Weights of a small transformer language model.
Size: width 384, 6 heads of 64 (3 for keys and values), 29.3M parameters.
Architecture: rotary positions, untied embeddings.
Training: a variant of Muon for these matrices, 605M tokens.
MLP neurons of a small language model. Each row is named by its layer, matrix (gate and up: input weights) and neuron, and shows model dimensions 96-191. Each number is 128 + 24 x the weight over its row's rms, rounded and kept within 0 to 255. A neuron's up and down rows have the sign that makes its largest values positive.
After each neuron's rows, "fires after" lists the tokens most often just before its 100 highest values on Wikipedia text that the model never trained on.

L7.gate303 [122 116  99 146 118 115 154 131 125 128 169 153 100 167 110 160 135 113 150 127 173 171 136 119 145 137 164 121 125 185 160 153 170 131 114 116 144 136 123 109  95 136 131 113 135 133 127 133 148 165 128 168 117 156 116 136 172 129 143 143 169 157  98 129 149  96 129 103 125 169 137 105 105 110 116 146 123 129 160 109 133 164 125  89 125 128 138 123 142 177 120 150 118 159 100 121]
L7.up303 [134 151 166 146  88 106 113 165 104 161 105 148 137 154 137 142 139 111 168 115 124 157  86 118 110 150 123 118 154 128 124 133 135 131  89 102 139 139 147 175 115 129 118 123 116 120 135  89 131 121  94 145 127 116 120 143 111 138 110 109  78 119 150 135  91 156 136 112 158 129 158  97 127 136 184 168 126 122 159 129 125  94 109 136  96 126 111 146 162 178 136 168 142 117 141  81]
fires after: " the", " ", " The"

L4.gate372 [109 163 124 112 144 127  63 119 127 114 182 136 108 104 130 155 106 161 112  96 103  81 134 163 102 162 114  76 100 137 141 101 139 126 113 110  82  96 140 155  80 117 109 114 142 123 121 123 129 106 110 150 136 136 159 125 134 122 122 124 174 162 102 137 160 148 100 139 110 167  83 109  89 115 109  83 174 156 150 147  98 157  78 143 106 134 134 186 133 145 106 136 146 121 119 103]
L4.up372 [147 144 157 146 143 112  90 170 113  72 118 159 111  97 117 110 131 128  94 122 140 129 145 115  85 139 137 165 106  70 142 107 121  96 112 118  97 106 155 137 126  90 170 111 117 145  68 110 103 131 189  89 145 112 188 165 149 135 103 109 129 122 146  94 119 132 145 113 152 166 153 133 145 127 136  95 150 127  99 140 124 122 137 138 125 110 112 160 147 157 139  82 140 113  83 117]
fires after: "\n", " \"", "-", "==", " (", "."

L3.gate442 [105  96 149 128 142 104 126  97  98  87 116 175 191 154 122 112 120 121 132 135  82 131  93 145 130 157 136 102 113 104 138 126 122 178 173  99 170  89 156 141 113  67 110 146  99 123 156 138 102 178 154 104 131 152  66  99 121 124 157 134 128 101 107 157 139 133 155 121 149 120 146 162 133 133 121  77 135 155 165 103  72  97 158 150 162 131 158 172 108 138 140  91 159 178 124 105]
L3.up442 [ 86  85 145 101 102 171 124 118 131 136 153 145 184  85 164 118 120 178 108 100 144 117  71  91 113 143  89 123 121 137 111  59  92 152 123 133 115 146 145 123 153 121  84 156 133 116 119 130 138 117 117 137 111 120 112  97 123 138 151 161 144  95 130 100 135 184 147  89 133 115 115 118 147 178 128  97  69 144 137 115 138 117 139 130 167 158 114 117 116 149 142 121 106 117 122  82]
fires after: "\n", ":", " U", " sy"

L3.gate98 [116 169 140 126 165 136 113 132 157  93 135 137 144 101  88 159 127 136 117  92 147  86 126 141 130  67 165 158 126 138  98 116 122 119 143 122 102 124 162 106 105 138 140  76 170 139 116 134 122 113 112 115 140 101 145 133 123  87 138 134 158  89 106 166 150 115 120 101 142 167 148 107 145 119 119  98 108  99 140 108 140 130 108 115 130  97 159 121 106 114 151 176 125 129  89 139]
L3.up98 [147  71  99 160 116 134 139 154 101  71 120 131 128  96 132 126 108 117 138 118 109 129 107  89 127 114 122  94  88 153 135 101  77  97 140 133 148 125 123 129 154 120 146 146 116 108 105 108 125 132 139 151 141 130 130 161 113 130 132  91 125 115 122 124 137 121 130 112 111 139 128 108 131  73 105  99 108 130 134  85 110 125 132 131 166 123 120 116 161 143 154 153 142 116  82 154]
fires after: "."

L3.gate1157 [130 116 154  74 144 115 124 123 117 166 132 141 143 132 140 111 134 135 123  91  87 111 154 119 116 137 147 135 117 139 127  82 169 155 125 101 146 106 148 161 150 129 125 151 145 138 115 118 164 126 118 106 139 121  95 104 147 140 135 129 127 120 116 116  77 104  84 101 139 123 177 120 145 108 121  82 150  94 141 156 133 129 132 107 148 138 156 134 150  91 123 106 188 171 105  82]
L3.up1157 [113 116 103 128 168 145 145 113 134 112 118 175 106 124 156 152 123 141 115 141  87 153 129 155 102 120  60  94 110  96 124 141  85 138 110 181 143 148 110  98 128 138 105  95  96 112  86 129 132 113 127 120  87 141 142 146 175 115 132 158 165 128 145 173 129 144  96 152 119 117 113 128 121 137  95 116 152 138 114 148 168 121  82 141 142 130  96 128 111 123  90  99 108  63 125 123]
fires after: "\n", " F", " University", " co", " ("

L3.gate928 [146 139 105 126 161 110  91 131 114 117 111 131 106 104 102 117 120  98 117 144 104 141 120 157 128  95 132 125 162 104 153  90 132 110 146 125 131 112  89 156 151 140 138 141 127 137 166 124 107 186 138 101 156 118 139 150 121 107 120  83 159 105 119 133  98 169 116 152 187 119 126  89 122 150 116 162 110 133 155 145 146 113 151 169 153 139 142 137 107 100 108 146  97 138 126  90]
L3.up928 [149 101  89 106 144 141  88 113  76  61  95 102 125 110 109 147  77 127 121 106  86 152 115 162 157 146 165 141 120 150 139 155 148 144 137  99 155 145 143 140 110 133 157  90 129 137 128 107 138 151 130 130 141 168 107 141 137 141 151 117 133 145 113  96 162 141 138 142 140 135 151 136 113 150 112 124 119 174 158 110 124 119  99 145 148 133 143 150 120 153 144 134 101 145 114 145]
fires after: "\n", " by", "-", "==", " Website"

L5.gate634 [106 133  94 141 127 112 164  97  78 142 116 105 148 137 125  90 123  93 130 120  98  80 122 176 115 135 165 139 109 132 142 123 124 158 124 114 139 106 172 174 107  93 147 101 171 126 156 113 142 114 107 141 121 123 142 158 138 128 119 143 116 114 154 135 124 103 105  94 164 125 114 144 146 158 153 135 149 132 157 104  90  98 128 132 123 109 116 133 152 130 176 148 100 175 152 121]
L5.up634 [104 152 202 147 147 137 136 109 129 212 152 110 124  72 118 143 120 115 122 100 104 116 127 153 125  97  89 141  72 130  93 139 133 145  89 138 129 134 132  73 144 130 137 146  90 129 101 144 124 102 113 136 115 143 148 123 120 122 148 109 148 133 153  72 115 147 121 148 129 120 116 126 121 113 116 103 132  92 122 133 122 123 186 137 124 124 134 158 170 103 105 150 165  95 171 142]
fires after: " (", "1", " ", "-", "3", "7"

L9.gate177 [143 119 162 166 129 146 138 125 133 171 149  91 134 136 106 115 108 125 190 152  87  57  79 129 122 133  97 141 101 108 104 122  87 140 154 101 132 133 146 171 121  62  92 104 124 111 144 107 105 101 144 143  95 137 140 135 154  96 131 133 157 121 121 132 153 130 139 133 150 112 144 129 104 115 104 173 102 148 156 142 126 101 124 146 123  98 109 142 132 124 132  98 157 137 134 135]
L9.up177 [ 68 137 116  86 149 156 140 158 122 111 109 119  77 105 100 119 132 150  95 121 108 155 137 183 126 122 156 124 117 135 151 139 114 120 104 158 185 101 156 126 167 118 145 106  71 121 140 175 175 140 113 133 141 125 139 139 151 141 141 159 121 120 158 151 167 126 150 165 165 102 122 100 160 148 145 150 123  96  93 128 107 106 134 103 132 129 140 121 139 159 124 136 166 144 128 156]
fires after: " ", ".", " $", " |", " L", "1"

L4.gate325 [167 128 124 161 157 142 147 160  99 126 159 101 150 127 182 101 105 100 134 128 109 132 114 135  95 124 171 130 135 137 140 134  76 122  96 135 136 177 131 128  95 137 116  62 137 135 122 103  98 100  90 134 117 168  96 128 109 159 143 123 130 118 129 123 119 142 167 131 121 147 113 121 132 147 142 128 122 144 163 102 111 116 124  72 117 137 137 129  76 156 108 100 105 132 123 148]
L4.up325 [113 121 156 157 108 138 136  99 145 171 106 152 100 124 116  94 152 129 107 147 148 100  81 107 100 134 164 184 134 128 147 135 128 149 115 110 160 146 101 145 112 128 181 132 127 118  98 164 105 117 141 121 151 162 136 144 128 107 142 137  97 108 105 151 139 137  91 126 129 125 121  99 103 135 127 112 165 165 166 134 150 160 128 160  84 172 112 114  97 133 122 111 150 130 115 133]
fires after: " the", " The", "The", " first", "th"

L3.gate1065 [116 175 118 127 178 103 101 135  82 129 118 106 110 103 149 122 156 162 111 130 114 100 122 127  95 174 139  55 155 105 136 111 130 118 111 132 141 121 113 148 133 103 134 109 149 110 130 103  99 143 155 132 149 133 140 120 150 144 102  95  99 143  97 155 132 144 100 154 127 115 143  88 150 110 145 165 147 161 144 160 105 107 117 136 125 130 144  92 173 132 155 121 100 147  91 134]
L3.up1065 [141 122 130 123 167  87 151 149 103 141 108  98 155  99  98 116 147 152 153 116 148 114 175 136 168 133 165 138 132 111 163  91 113 112 148 168 127 120 139 121 138 124 129 131 102 135 107 154 143 182 131 120 141 165  86 143  88 125  81  94 124 178  91  95 121 138 119 128 142 158 151 125 145 166 114 144 162 153 173 110  99 102  99 100 142  54 146 140 133 159 121 119 146 149  94 150]
fires after: " (", "\n", " \"", "-", "."

L5.gate725 [135  88 140 160 117 167 113 136 167  44  81 117  99 115 109 159  72 103 112  99 135 157 149 116 139 100  91 122 127 169  83 133 145 137 125 151 135 119 147 146 125 102 111 122 121 118 107  90 115 149  99 123 114 161 123 179 132 121 120 122 159 147 136 133 121 124  83 120 132 116  91 145 130 140 107  99  88 120 112 100 117 159 123 122 170 151 122 115 135 136 117 146  80 150 164 162]
L5.up725 [151 120 156 169 128 146 102 155  94  99 109 128 156 145 123 168  79 118  92 101 111 144 140 124 155 122  96 112 118 134 111 120 133 120 154 150 130  88 149 146 133  89 120  82 116 147 121 121  97 149 124 156 150 156 112 155  95 128  92  65 164 120 106 105 101 114 138 106 165 114  80 120 139 127 128 111  93 143  73 122 116 145 128 179 171 143 142  88 165 186 120 167 113 133 175 149]
fires after: "."

L5.gate855 [112  79 107 129 151 121 111  85  99 157 178 147 174 154 128 113  86 135 118 166  64 143 162 134 105 139 107 106 104  84 115 101 131 124 141 146 155 147 114 155 149  82 120 112 136 126 163 100 130 139  95 127 125 148 134 138 145 112 116  94 145 164 141 152  95 146 162 134 124 113 160  98 128 117 129  74 135 147  99 171  98 145 118 160 124 152 173 147 162 173 124 150 152 123 111 121]
L5.up855 [126 124 113 116 120 171 120 125 103 139 124 144 150 143 142 118 146 145 170 131 100 134 133 127 106 108 110 105 137 138  91 123 101 148  67 135 135 126 124 104 124  78 131 107 144 124 107 132  95 119 160 168 136 140 186 127 110 149 109 146 133 147  98 141 122 174 109  93 113 149  85 137 156 142 126 111 133  96 160 113 156 131  95 160 123 111 124  72 152 165  97 132 130 108 142 154]
fires after: "\n", "im", "4"

L4.gate220 [140  95 131 148 129 141 146 123 114 184 145 178 101 192 115 142 172 115 116 127 180 127 136 152 137 156 146 122 119 131 147 150 112 100 129 127 128 151  97 115 120 140 113  67 144 155 111  80 152 110 120 161  75 151 139 123  88 141 152  94 114 118 153 124 144 123 114 170 118 136 140 112 108 100 139 136 125 142 154  77 132 164 138 122  92 165 124 111 114 135 126 133 103 108 113 127]
L4.up220 [129 153 125 147 138 192 129 123 131 138 143 113 110 113 152 138 115 146 126 143 150 141 138 159 142 137 175 125  94 117 137 173 169 127 123 135 152 153 119 126 151 162 144 127 111 136 137 108 176 144 125 114 148 133 162 133 145 115 137  99 115 120 108 132  89 149 126 168 159 163 131 145 135 127 100 111 175  91 146 124 111 113  89 152  94 165 121  61 130 128 146 150 134 117 109 117]
fires after: " the", " The", " described", " An"

L3.gate939 [126 125 150 150 104  96  87 159  99  87 142 117 144 122 124 152 107 149 111 105 151  80 129 164 132 135 110 153 130 130 129 165 131 116 129 156 105 146  86 124 108 125 146 130 128 141  84 176 183 106  85  91 139 109 121 117 154 117 121 114 151 128 183  72 144 109 137 126 113 125 117 151 158 118  84  78 149 137 139 165 153 110 118 103  86 106 160 141 148 137 130 170 116 138 101 167]
L3.up939 [126 121 137 175  99 111 107 125 138  71 122 115 112 117 151 119 146 153 147 126 151 146 147 126 130  67 108 121 116 102 141 120 117 111 151 123 153 171 102 136 108  96 139 138 109  99 112  95 131 131 129 135 116 119  92 135 140 122 138 150 122 107 124 134 163 143  98 143 125 137 100 133 130 144 134 106 144 118 131 116  59 117 148 126 146 183 161 138 127 140 149 126 123 112 127 104]
fires after: "==", ":", ".", " ==", "===", " ==="

L5.gate288 [191 127 135 148 146 122 129 117 125 145  65 115 123  94 119 142 110 165 122  95  94 134 109 142 154 129 132  97 177 123 156  94 167 128 153 132 151 110 180 152  69 123 106 108 124 129 117 142 133 150 126  84 125 128 171 136  96 114 163  87 150 117 161 142 148 108  80  64 131 113 120 138 120 145  81 130 108  98 151  89 127 114  95 131 145 130  92 104  91 182  95 138 146 152 124 121]
L5.up288 [180  99 137 130 148  97  91 107 106 139 111  76 121  75 143 124  85 126 132 120 150 135  98 142 174 134 125 101 102 133 169  98 177 115 120 155  93 118 141 105  90 112 145 120 144 166 133 120 121 124 167 111 112 115 108 123 121 124 109 125 121 114 127 143 130 100  99 109 133 131 139  95 163 157 119  92  67 124 130 101 108 136  91 126 132 131 115 152 158 173 123 139 148 137  99 145]
fires after: ".", ")", "1", "5", "7", ")."